{"num_hidden_layers": 12, "bias": "none", "tie_word_embeddings": false, "init_std_up": 0.0183, "init_std_down": 0.00226, "optimizer": "cautious_adamw", "lr_mult_up": 0.798, "warmup_steps": 358, "schedule": "cos", "train_tokens": 187700000, "max_steps": 11457}
MLP neurons of a small language model. Each row is named by its layer, matrix (gate and up: input weights) and neuron, and shows model dimensions 128-255. Each number is 128 + 24 x the weight over its row's rms, rounded and kept within 0 to 255. Numbers have three digits each. A neuron's up and down rows have the sign that makes its largest values positive.
A block is one neuron, or neurons of one layer that tend to fire together. Before each block is what it responds to, as a language model described it from the Wikipedia text at the highest values.

Responds to: Sentence-final periods. Periods ending a mid-paragraph encyclopedia sentence, often one closing a list of names, before a new sentence like "It" or "The".
L9.gate60:136129106107119087125122096133130109098112146177117167112132128124141084127112144118134102138122135100156126128140113130124103135104136109123134151149106095125145165123153162157121151121111107117094131111101134064154110163120158113104148113072111134108138117114109116140145124131104178125140129150115147124127175126153151129101129095127167153153155130082155080060110096128154159102116
L9.up60:161097148127178096134130120121146112181169108166094125159137115128155135158102101121119146127086107136109119150137146135116086112091097111120146170098175128116158133145139132099082114141113100129094104145162113074146108103146166125127123081138108139131157076131130141125131156095168168120084118100168119096139115120162130136113151097127146141154084080132125121121119108125133162131140
L9.gate67:136112135156115149168109102128064138147091134144138185139092090146134135134115134121125132113131114083156131170111117139119117099147114149094096117118149094137130157119162152144141153122104116161102134144102070091146119104177171160115124116100136147176132096082160150118158096109105152088100131134143119123138150125114137121127153094134130134137161144127135085095091126134142162144138
L9.up67:125102151134098111128119134178105175137133135123151126119145116128091087151140096135114112111117150127079107139127145081129156117114107140126146129162133127110136067109127152126111065110129126107119157136134101146126096137107127098106129137142102133129071096135123127132174108133147106143167165099153118119137095104101135121137131124140144131121134128097123135082160173099073174128139
L9.gate68:111132129109117119138122089129130109130145098150104166167097110120111109157191114114118107094078158118103125128123069144109167082128131115067122116113149146110129144101146146120120115164137157155130150121130121167128108144128167146129122108130108103133141115147114074146100093120124137133127146135118141153110146122181108068106145124144183130143119151090126097056109131105104142113149
L9.up68:095116164124121132147138127115151125149150112101126111129122166135135166134164147106051066103109146126121145151086109095130173125136172098106093121096164116133146146094142155133117130171139091146149146159163123144149179123146189109207157109136170147112130106131134121148106124114143158130145148107122161170104118165170065096112106155159144127160141107148125135106128100119119140116120
L9.gate171:158107144142134107140082097117136162137129107121097127154091113150160086160123133118146138109128148149121133189150142140121139144134077144095100122113133116114157104083152153154119116174127120170108147145160109122103110098170112123116183112138102133146087116115144147106143126120172113112126166118125119161097113140165116110117162108177119126131132124125090107113147112133124151210122
L9.up171:168088135143111143150087138111171135160103115103103114146110106183164086146139112131110148089107159132120128177139183162139125165119157130149104140061136106141140139073148171134142105146119115142107133145167094142147134098130115109112132126154123089106099128108113132061129114113142121127132132111108144135140167172162146145093109148139114117129119089128121124113149138136068117162112
L9.gate192:129111124117131077112110106134117137150105101138164118171097104160119131185125089122093124125078134150129174130136138121111110133124094141109155161134133086164150155118147164153138163197137125168114164143113122106089139132133123161128144153138087090157113143122100125102123127155130108113158126105097125150158114090147127134152145107156123132135092156142065131096110103088143144188150
L9.up192:135109098080125118118134164160137129200143113144153128115140104150081134165100112154109137114099137131050151093176112160118134126126146097142132127173072104166139149134130138141143170157114158133141117146116129077097133137065131101097127120142091138135118118117136154138113138162114137101126130134144150096144083120114144139168080090124151136136093090160124109080143146112126125153123
L9.gate340:135117108147084076133091133131119146145104140123102144129120124147092095110143120138154077104120125102112142119093113129133116151121130101158155061144146126131161094107129119161147116132151089172088132113124120120136096116109145150102114104127113145111128081104129085170140129130126114107160120091133145158172088132139136170148135084143178076133133166139069130143142118116159150142113
L9.up340:136124091104148155147158127098123110148131132069124117139144107089155159117167149151119151093121106144141111130119146150127114139138129163114086127159139129134139144106145140153109049144119096140167103123110117152134118130156145137125125151125155165192131127141147106102131150116115118130107145120126118120104082150155109135096170110133111101149115113146100103155098128119137151113096
L9.gate624:124123122129128067125145116120134165092135129193156100104147140144126127162073106156063105119114115094090165142138118137121120144100148154118155144129104098132143150117158134134096194170145118155106138135137103122093114145094138150157123145090147175133090117118146175097113131125094129122111115127182079144108088131123106116119138132116128107147100132144107133136077110130138135149099
L9.up624:135111112120162123124143118121157138164110126135123146116142153103135140080146088131125079119163101132127158138086112152116132151112101127114097097155108128158147173090128146136101140157138087167117137137080084102160149104064137108136114093149138151157097151122159091138107156142141186099135137102129086131108147088134110123105100157144161168172111110132180149117185099111151158123113
L9.gate686:108121120138125083122110105160135135170115095131114115119106128127102163191154140076116112122102125108102102158142128110135157173083091118106154117150128089133159116112142131097119113193134103152113115139144118127124107136130169078094146146077119123102119130113120058119135134115163137113155124115172101156122135121143078082157102130121126115108122148097135096136110100110082194153095
L9.up686:138099115122134143181132124143158103136166121127127139169140105149162088125127116130120119139100140138122100125124149147103158134135098148123097114113127113155133082142136110170157127128144083152137155083119099129154118077127171118102114116153146106122084112124123127092064132130144060093111155138156141137142116132097125109149151058121143140141127099114086155169122123156120104160123

Responds to: Year second digit. The second digit of four-digit years, mostly the 0 in 20xx (2009, 2014), rarely the 9 in 19xx, in dates, tables and career lists.
L3.gate141:103126135137122138102128143135154113142115141155127055137116135094079083104130139115125116119135098137112166122126153119132172151129102139138100124113130087112159113098141169109132145185169154175150157129131113105113114114128168109125158117108173150139117114138157152128167112127144156143125179145145102135137154135085119116157095127131117100071126103146144141117092122125099109144112
L3.up141:126127169139105121133123143148102154105114127122151162159152113069125153112115091156109119092106109148127126108116124097100120131115133126172139137084133070163094164143132113131122133100102125146147112131085138136168143168093158097093133154118118169110134090124072143104078109081093119108129146140122109118133151122089167141121144165169150158146121084164121141126083159130165109147095
L3.gate202:114113175162118152119146123128138126146098140141118136132074112071121125120112138117097122130124144122086124140131109069084157131124127151192128104128130103091156146127171119144129118131178121150105143106108118142114107119092123105115116152115128166147105134083123184080138088070133128135133117127090100107127134093115137102145120117132152141128074083175154127132083133112126097178124
L3.up202:116111181118144126132084098116117136163126123121102106137124135105157126163108076086110129103095122109141135136123176106101158153103139103139101144084140078156124098139148101124092119143138120099125125123121178125153186149132124101108169168108143147149123093101134162124132149101132119087133166124136156108157101109160111118174131100146130117141123110143118117055091106162154136121111

Responds to: Separators inside numbers. Punctuation splitting a number's parts, mostly the colon in song track lengths (3:11, 4:39), plus decimal points, coordinate primes, and table digits.
L7.gate171:102067150126133108133111058135122105132127134147122102124154154116113135139087141129121146145118111151131165125147118107136133129087072146154119107163156125101179139126135099119130100164131153164161131116140145107132142121159117117155143158091155149120074136166157175116167114121122115080124110120137119139113075101122148095158127137179127117107129134143111141092123088132132101202143
L7.up171:117082128109086128152145109085109157089079107147125085131127119140141137139133157108106130152119094133122182118148132131099142146108112194113073147175121143072160166119127134127148112171106153126129149102115123160133111069120089173147100139178130115115074158144113160131142123163148116141157137150123166178126169129140081161087118138165135105098136107137137195137161105132151148152126
L7.gate201:167128128123114088108115088123099145125120111105140112135128145103139110138111120126122124099111118150139189111118120115108131109129105132116103171117137118113157130144149112137148157136131135136119110155144156121116117124128089126157084137128165120121105136170170195100152139123157102089126114118107124160141125098115135127158139137186104094103131169166126134133122133111151117159116
L7.up201:176110126091144142081153129097100099143140095132125125141149159082149147102103152089153149093139079139128184085117072130138154100162161140160107148094120130125115158124090089129165112113136127122151120118088159126166122115097122095130095131141144132155118110180111163126124146125143121116124110149138135139161128109109159127144083146164122114081109137134152146122146116121119120112125
L7.gate514:105140132164099120160134081111149127146086117133128091108091154138131119147125113108101163133150118104122140130150136099132119138117119175104098112164117159086163053141139130154164109128150132161101136143138100102135131096141107146132050115123157139140069137122127102086144114128158141102154125109148130150117119127135067146099121138115123097139125127124105181097131115139105129145114
L7.up514:091132114065120093143141170108141106148156119131104139198140063129143148123074150159140141139128167136087138102168110163164130155122146105151119123131179137109093134101149128133096145152096135166140151101155109109125135120131169121084090136139161101126103093131126098117143112118151128197137150164083107162119123166162165161098134116150131129145158112178111131138133079147127115162150
L7.gate693:116110147149149095163132112110103106146134103152145103111070126117133129117105101111144149143110111128177135109143131125109152156122099120142134154123123088089134143140138102138110129131129140138169166136096163061136122112143129132190118135118201132142105111146137116134157099166187086117158118125060128123078095118160143123147140133129130096120128109141105152097106142154135107125102
L7.up693:143136113171107120163135123131139126111146121121115108117109103121146115130118153126139123120111091115139145120137123153084126168134145134111151155130162074090147141114132120137125177129112119076120149106127136066147098079140142156168100121153171128152084147136124092144114153163178099156138097129103144172117138125160115165111164136087084078160135143144127131154121116157128156156132

Responds to: Table cell separators. Pipe characters that divide cells in flattened Wikipedia tables, mainly right after a name or title cell mid-row (filmographies, track lists, rosters: "Adam |", "Phil Collins |"), and rarely semicolons in similar lists.
L7.gate35:122097129142138121120129129134124091157119120110152152144150111121160134118149070072139123098141113104111129143128180118078121162083128127091117124189124136129144144150115156150152143129138078140157119139133120099130172121141141114162172104107151128122094135202143121135125144148137104100141107113113130076133132083154148133162126089166132141127146142133119137122083148152148135144105
L7.up35:108127099141164115079157164154104107121138097123113115123141112127151117068152105109144109130156136123129084153135154159116110130105144092089109152156151145102127142163095146118109126113099102121128129109130108136115122157148174130135179138117125120090150133188131111142109103131086119133119086127132112097156141094134139129168129047094125151103127129133096152151096154163122131139118
L7.gate67:134093125131108130148100122110103072149125143134146157149148102124144120160110126114145144138138089127118139146148109143111159157147136132126135139141103116088130119128188096171149199138152167133158112148129129125078105115151163162090069136135155123106135142152114076080123126175132119163092155134124166116073144149097148104143111110176166140116115133136122118110096116158155142139118
L7.up67:140149136162191122142151135120096134121113155138128096123147089123124108139156176153154131152158123143172139163132119129112135139151157165130112127136106119106107118115151132183141106121115159111102145139147164172169107154156155185129133144154096131123137151111129111080135114186125102126149137162163138138128140164140102116103114081134170110148123106121151078138147122164126105107112
L7.gate144:091137165137158091131123112131130065152122143127165160148127101137111112139134137094158114129117137145094138170139129085104137137109141134105111085193105081123177124156130129150156133186148181134122115134142121136125150101151168133138136123121108136122135155172136074127150083141152113125132179109164128096160129083164141134087128134141133131138104122115118137128114099139126141149127
L7.up144:112110152115130108122148113126108073154115122121158115152137096146125069123129145073145117140124106125113156178180156101130143137128140162124126122196070114060155145151117127159124123176137112107123124119138130137161144121161161158153085173129103119120140159161125104121121126134140116121100149129154134081144165117155129149110110113125139143103104107119152174122146114139133141127121
L7.gate230:093103141145127060126083122171081105144118159132167124127124135157139108103120143087121140146119119142122134134092150102119130131138126148110120122150118085078148113154166133150124145141113150123158147158152153103116155133152171176142120064120176158125126130174134095148102130137146126084097136120173137083136147116164151114171145113131161117119148149126108124107082132113140133139086
L7.up230:119127134119149081124144156139114093130105119112146152138155121174121142100132150104161141152171135147093143111079172149105090128111142156073141121149108126112107151130123177138106110098116114107176128118123132128125171119134125129130146062137141168116116135159121117164094108143132117119112107157138143080154143112145149145132115150138168149156154125108160111124102163127160145111095

Responds to: Pronoun "It" and sentence ends. Mostly "It"/"it" as a pronoun opening a sentence after a topic intro ("It was published"), also It- word starts (Item, Italy) and sentence-final periods.
L3.gate58:119116149137160129169155150130101143133108071161115101121107143074120089095114113104096155172135092115130177159135136119106115146098112183148150134105085146098150127123122174123116099158122139132091134152136148125157095121083126171161152115123151129113095160113137135126127079149083172121114157148160129172127136082119133119118121119142107120132095124153094126142103135110146124133108
L3.up58:128139155121125115130140163098113125118116103095106095129137134067128093093151096092068188143113100137106178166117155125076154151133127140109112138116123108139172121105140123146155114118134131133127159159120108126146110098115105133131151110151149152084139177132125095087131139154090127126149143167157138144136118103115111116142083159151144138116115123140176084140068174129111142128113
L3.gate280:108056132135132126134181137135169132134101077118155136135054130119114066135152106144112103101096131151124158181117149153109108103119125186141154091098123102147150135118144114124133153127148141149125134114144150111125107131087120115135146125120123140124127095162162163094125124083164111121165160096157141169110085132167153115154122095079112108161080113171124126142117121107136101174092
L3.up280:113076153140122114147151132144127091113106056106153122121084166103109090127151110143107116053126157151086127118103140151119105106144158138142124076134124085151138121136118122134120123124120109140164128137158118124105097152111127138168129101176125103107108156140120139115100095136190083119155144143127123111135114142133166142126125138073142125160119110169105129137162145141139144152126

Responds to: Mid-number digits and separators. Interior digits and separators inside numbers, mainly the third digit of years (20-2-0, 20-2-3) and colons in track times (4:17).
L9.gate132:110143129148114132135111084127126119126081153115162124138163144188147130124143151102139122120127117145090113142110113101132144134109117167145132110129129142072140136125171118144145116104104085144116178181120116105158134101148129102127117143144135126165113114159128116083129129168131138131189109120123131123118111087128149127121120138154175115161143148134144172086138096149140128153122
L9.up132:145132134152183120145117157131118120137101168116123084121113127157172106151116105158147118127090133127096098124109137134141090122103082085127106136132133131116165120109159119133134115114086133161077176088156101115143107128106136138122155158111139127132118158171164137074102087117157097131125126108114130126126134113067178144061128141138122161121127182133130112116123165158136130117144
L9.gate177:124178103179115127090054098122130143151112128126191132142113130112170105146149140130141158120133174135147130150111113088150156154146101121106102102120172084089165111138148079094105114132115115160158153109125122122133111133155141119114153142099131086131119117112128098107129114127088140139179141115107101164136131082112138131135132132137078097116147163127166103132089109097133152167165
L9.up177:122157107172110157097056154094132133151105146090125105112134107094165104171147118130149160089111142102118161143123185077149134176104114103119068103109125109120105089112149077113093110132106112122145105101144107155130109124140124123160131142162160099103116117123127104071122106136132107113154119114102126131157147081111111167146110148092109101099146191130159127120117129129127108129086
L9.gate183:111108135176125091124108097140135112137097118162153127094132147127136121167104139136146119148139136118142122125122113121093133124116113163128076083158138145096140123111153131162102158124122129149117141166145156107141100121155103157152131158080157166144117126139121123124183090141134130122103144129136138171083156142136144123120146121133127129077122122136111129085116135157144177189143
L9.up183:124131157138123103134121100112156096136082115189120111181097127133175112138095115145130108148133123157135154129146113122125137175106097159143099099135117133120136147117169149159092164128100108132115132145121110126102138103139152143151133153076135104143114116148115140122175101132124169097127144141134150179072138118078160136098134108143173126069141147168100122098136134146147166165121
L9.gate246:130107104120109149115115102127118125094150110109148086150103156114122105099150117113147091100145134178096167144143124145128099155142102107129062124100141126119138158136131109130161134130191118126113106114100109104127116158095159166137083124117186142152101107140137134139111113111148137136122147141082086142115123124178107127171149156143129115084148144145086150121113144113132145150137
L9.up246:121136148104119113158108137089140123164133139102145152152128141152115130120156090167119148174091133118123155108134125133126149117141166123135126133119136152123159135129142134177121155176128140142152144130120097147103123167146140106108141175108135139135114075131142130130109121135101116089110120133114120152124122121155109144119153088157195125103147158110060117162140135160143101175118
L9.gate325:106140125127085117124146117143115135106132144163116110151128133138122164077157160099127167127112130103130197124128142135140137097105113102183106127099130103101111115143163120098134115132093149160103164107129111124162146158152132085159152155136126117167085123139121142090118090139129121096095092108115133115137137166117117120097139118131111115112113106081149115135151163131149146154134
L9.up325:131134098119126120087156147067130128137102150081103110094146115158095110140134102120140105134106150196121142108118107120112139149135121089107125164100155103152120146097132129097126079151161131126117126122131143125127151134127122111109158163102134121167143169143109131088146109120148124152177117119134120156102106158066087184156146101123150148137130178143117103132135107121139128166168
L9.gate510:106112191133160160122156104106118140085092123123162122095112147118115142102120166150148132087122128111130128132134114094150142123122138121124155104122145114103169121131153133132122107117143132133141155124141112145139119144107111126132129116112113155121097082130144175137153138157164125146192182087108088122102123167135131107096082087111112101158146119092096098145084116117124136133138
L9.up510:115104142140078132140121171116112185184117134127087079131088134143102133143183122133111141121153146122129106141136102113129126129159129116147137102088150129141107126139124158119107138160160116153130143133123142090097162133128119146172158139143144130138150140159151133128132145110081100134109145130115156137145121115126125125120097055136151144109133152118118141116139118148136081171114
L9.gate596:145106102153118179130149110130135121138111153141152112143156132169127142134138143150146137114124114120127123131148109119118118118099053153153111138126094084123127131125130127129110134148158088155095171121123103075131131148121172122100139163082162152130057146149138159098095089120126171143118138065124128132099144107123128101112141146142138125109106161172130137117107140141120106130178
L9.up596:131098123150096183130144128115160138118107122119119084126111139121158116139130108133162146095157135168148133145130137134174118144126081139165080115143135109139111119141092132129113148139128090112135122134127105122108120163103162125134111110088121128128119143155142149119137109122126146180119133090135142141115141087097129145125102147120095127099133181179125160124129134150117103092174
L9.gate658:112119129139114137147160122130148114081121135117103148064136113094088097135129136104125092099128149108082148133129126151133111153140101143138091140113132089134171109122158136125086129130108076147098136085129070144129151139097103121132118149114153204121109142132140132116123141088132131114155132098135080123124121145118138099125132166120099127129128131139152140093091150106117128164085
L9.up658:123136120096105153116118128106148130117076134135121109128123145120119108123160119171129109094131151138081150109153157136149154190124118158115068157128115123129142113189137113112105131174133116158092139110089141134126165146131114113124110134103181140124126159143123113132131146130141125143173121138109086146111118134109110126132115125107086090061134137108144134122147109105118069161126

Responds to: Table and list field separators. Column delimiters, mostly pipes, plus colons, slashes, dashes or semicolons, closing a filled cell in tables or lists (e.g., 2–1 |, Phil Collins |, 1996:).
L9.gate138:103182106114117106129164063148116156135113141100139110150116117132118127148096145118098158140117083135123173131158120090086113127120114132094098115167125111132150109122192123114099136126117139167076154138106148113114152127141165112100141105091145168124124164141160131109108135103137127139138149116176112133192166071147108130118120109183135136096149153145125125112129115152122162138132
L9.up138:151165141057112115133170125089149135130116123090161130115134096104130115145123140129114128142090120147130169110168163124097111144092117164114110103139084125111111110135160151125091140162134135106073117135136130149113169117127125091087130143151114130144152146150120113135114125087120138102159139144150141128136157114123140169090097144169133150089180165134156166090148180129080162137128
L9.gate167:105111170116159155143120112112127153136103140155149151145134130128103117121134133062115133140148118133108163106095176078082165111156101159140116152124124086132127145121129134175137118116134109148091150126097115135146105070130120131155176138089115127168094141100153124142107120106102135080081178131170118151117114131164119128113174104149136102123135119136092060110069144133119185130145
L9.up167:165156125146119137114134147150153108163113136128093113131131071139148113144111135090123169119162101100115128094145159122130123164084154161147130122128114121135113141159164144144094133135100117130124107124128138117131131119155131121116129141163129139142143173115078125108142068161155112151124120159098183122150160057113151156110097164098106169140142126143138122098184126143092126107139
L9.gate304:089152143187149132126107094148148127119095125135112173173145110154088138166106204124127145141155114155104139193106130124129121133140099144117084130117133111141155084135187157132113138152176134136117139113121131115140156109157118125130168132099125160101141159119191107118144123125122105142161164084086135157117157130151113149097126158147165115156166145113119120104131116153152142132126
L9.up304:123149150159155121098134077110096175131112137124158136136123105169162157142103125082118187145124047144110183114153154115116151120124124148092098108143109104095152131167151101141099151157150141139139090147123178112159148095160094110159114154135141123144134135135125129074169125140151101146124159096114144133116153084120113180102140111156147137142157120146101138121100167132122148170083
L9.gate480:122126119167158127140103125122110161151080141137123154140169138150115166106089165094135150134118127097115178164134154083113131124124082184130141120132142068123163107104136123150105126129153107131144106128116127132118142098121083153086160109129145147148150121115157124103096122143145107142089125138120129109097107097157136147100102123159171070178165132125135130132142138122140145114146
L9.up480:118142121147160107147110130119161126136087146132124116125163098198179095130132138128125179178146157147111130125157126169150132151096086137148126169108146057112125127109168110144126103119120163141127102106128155160098124125107122152055117136130151112073138145150131106124096134106119156139127150135131158119147192090085138128123110126142149096132143098139150138114153137140091107129138
L9.gate580:095146110125143120133133113152109128124113145136133177142148131110104099128097147088100137136108163134108123135078123116128159105158100141123085116171152102128162124141149121124098107152124127137135134108121117114087117143138135101105136098087135135087148111154146118128154132143141130126122179110130147097115130127160151105124160139154095132142174137102113073073090122083116160147138
L9.up580:150167143127145163136122149164112125162105163107088160168138101142107115136086137092100136141138119118102167114100136124135145122155105120138084114163137083142120117159167111157087138109132098090108107079155125148087157106148145093130135146107127178075152146133123121158156134128117127102091148152131174094135149125124143127114140117097096173144134131088129142149157125097115141142131
L9.gate597:080123168121126135140082140125080183134131152120174126113121127094095143103107117091088143133126143102119154131122106100118152100142099145122141084149126078127125119138168142133092161122166133113158152161122138142108110142142165095164197111114132145153130128119141154153115137151100142092108141111134152096144125161118076089142122138125124124166143128131152116137094162087113163104135
L9.up597:132135135107072143134088151123062174163135089150131122086131122145124113109087107147109137138127142095115122125103122088103089130118136122140120052124137123104121121162145143124111174121145133099114127131108127104087138105149152112134170105164142147148115093135155114157137138127088143107106156111144163145214132142143138095132137132118155137129180136152141142146129182073137157089122
L9.gate600:130155181161118136118160112130129148113090132157147135195112089169152097109131126103156157189142096120127155139160107123117112148143091117152114098128123099128159132088120192121176109140112116138098136116136106130116146085125152139156120145133128126163092119143138132115111091096133126081130113152123130134155096093119142118161163076126154087144152099103096181145113112136124106138112
L9.up600:100121147131176132116132117102121096115120133151106131125076132158097138131105150093115091123142161159129168110106163120121120153137158119102142160132128106105184130146122110160156128107123135120133140140119118132165161111122120114112157092149098084120123173133166135149120152119156141115144154096145127139115140114122085169123101104130134127152140145076076108098141118169162115118117
L9.gate692:070129158148130092119128114150122138136156171127123182131162079108100135153086162100109144152087096129097159137140147106134121120169142139105106142123147095112134108135160139145141106130168111146122147118115144104141117128169079123142145154122123122182129143096154112092139160134170180120109125085151114152123160127152123151107150137172140101136158133123125112149112138117148148146121
L9.up692:115099141121136104125169130128143107125155103093146158115157114108115149115065102095089144110092097122095135176120147103142124140146154134081122145117130097142094124148163146128120151133156121105138130149135097107122126128162120155151112121142146128174119146105165111110142180141133132096066132101162109118113170147164131156117184141111134120150148116143129128133114105111151152139109

Responds to: Cell and list-item boundaries. Separators right after a name or entry inside tables and lists, mostly table pipes, plus commas, semicolons, line breaks and months in dates.
L3.gate209:155111140084133140127168143107143126129080157123117128149106139124174108104136131120123114097105100112118149119163118141107139140099067165149134157123086142104146151156195135131108139126124119133126131154123137144139135122118173142099123153141137161107128115123142124064126143141119106109130208140135145125128143112106142125165124142140134125130064121123173130142076094114107135154108
L3.up209:120140111135139153157120116176086167111125119135128092105146119138115100112129131082147161152132119068122143071109125153101174149109109128130146133124110091120140073126093146134112098130096107116125118140123130142123148111128121091088141106154145121130136120144137140195121155133077116094166143152148138125129107140182062111151140140112122129120090118130109121144146143145135148136120
L3.gate585:128115134109160093141160133122128103103137145110131115111112119109100140122130120111137112132110125159099138145115137126106107110107090122146133131167093155134125127098118138104139145168173140144114124119132128110136075116110125120134150145125128151103123106149172109105122132152172096087083146113141142111150139119101130134142146123121117126057120139135165098138118148129132175155130
L3.up585:116121117116142112157157152154160126129047135115094130120113127106128090164149140109158096107119126107126119246126201134145110124107152115121131147148085147142149122124146140131120133155065130129096144119095118132130141129184138131157120104160109137127116125104127164112136135108162124106154152125135122131169139093145103188149156131073113103113125138146127109166116146177129161144085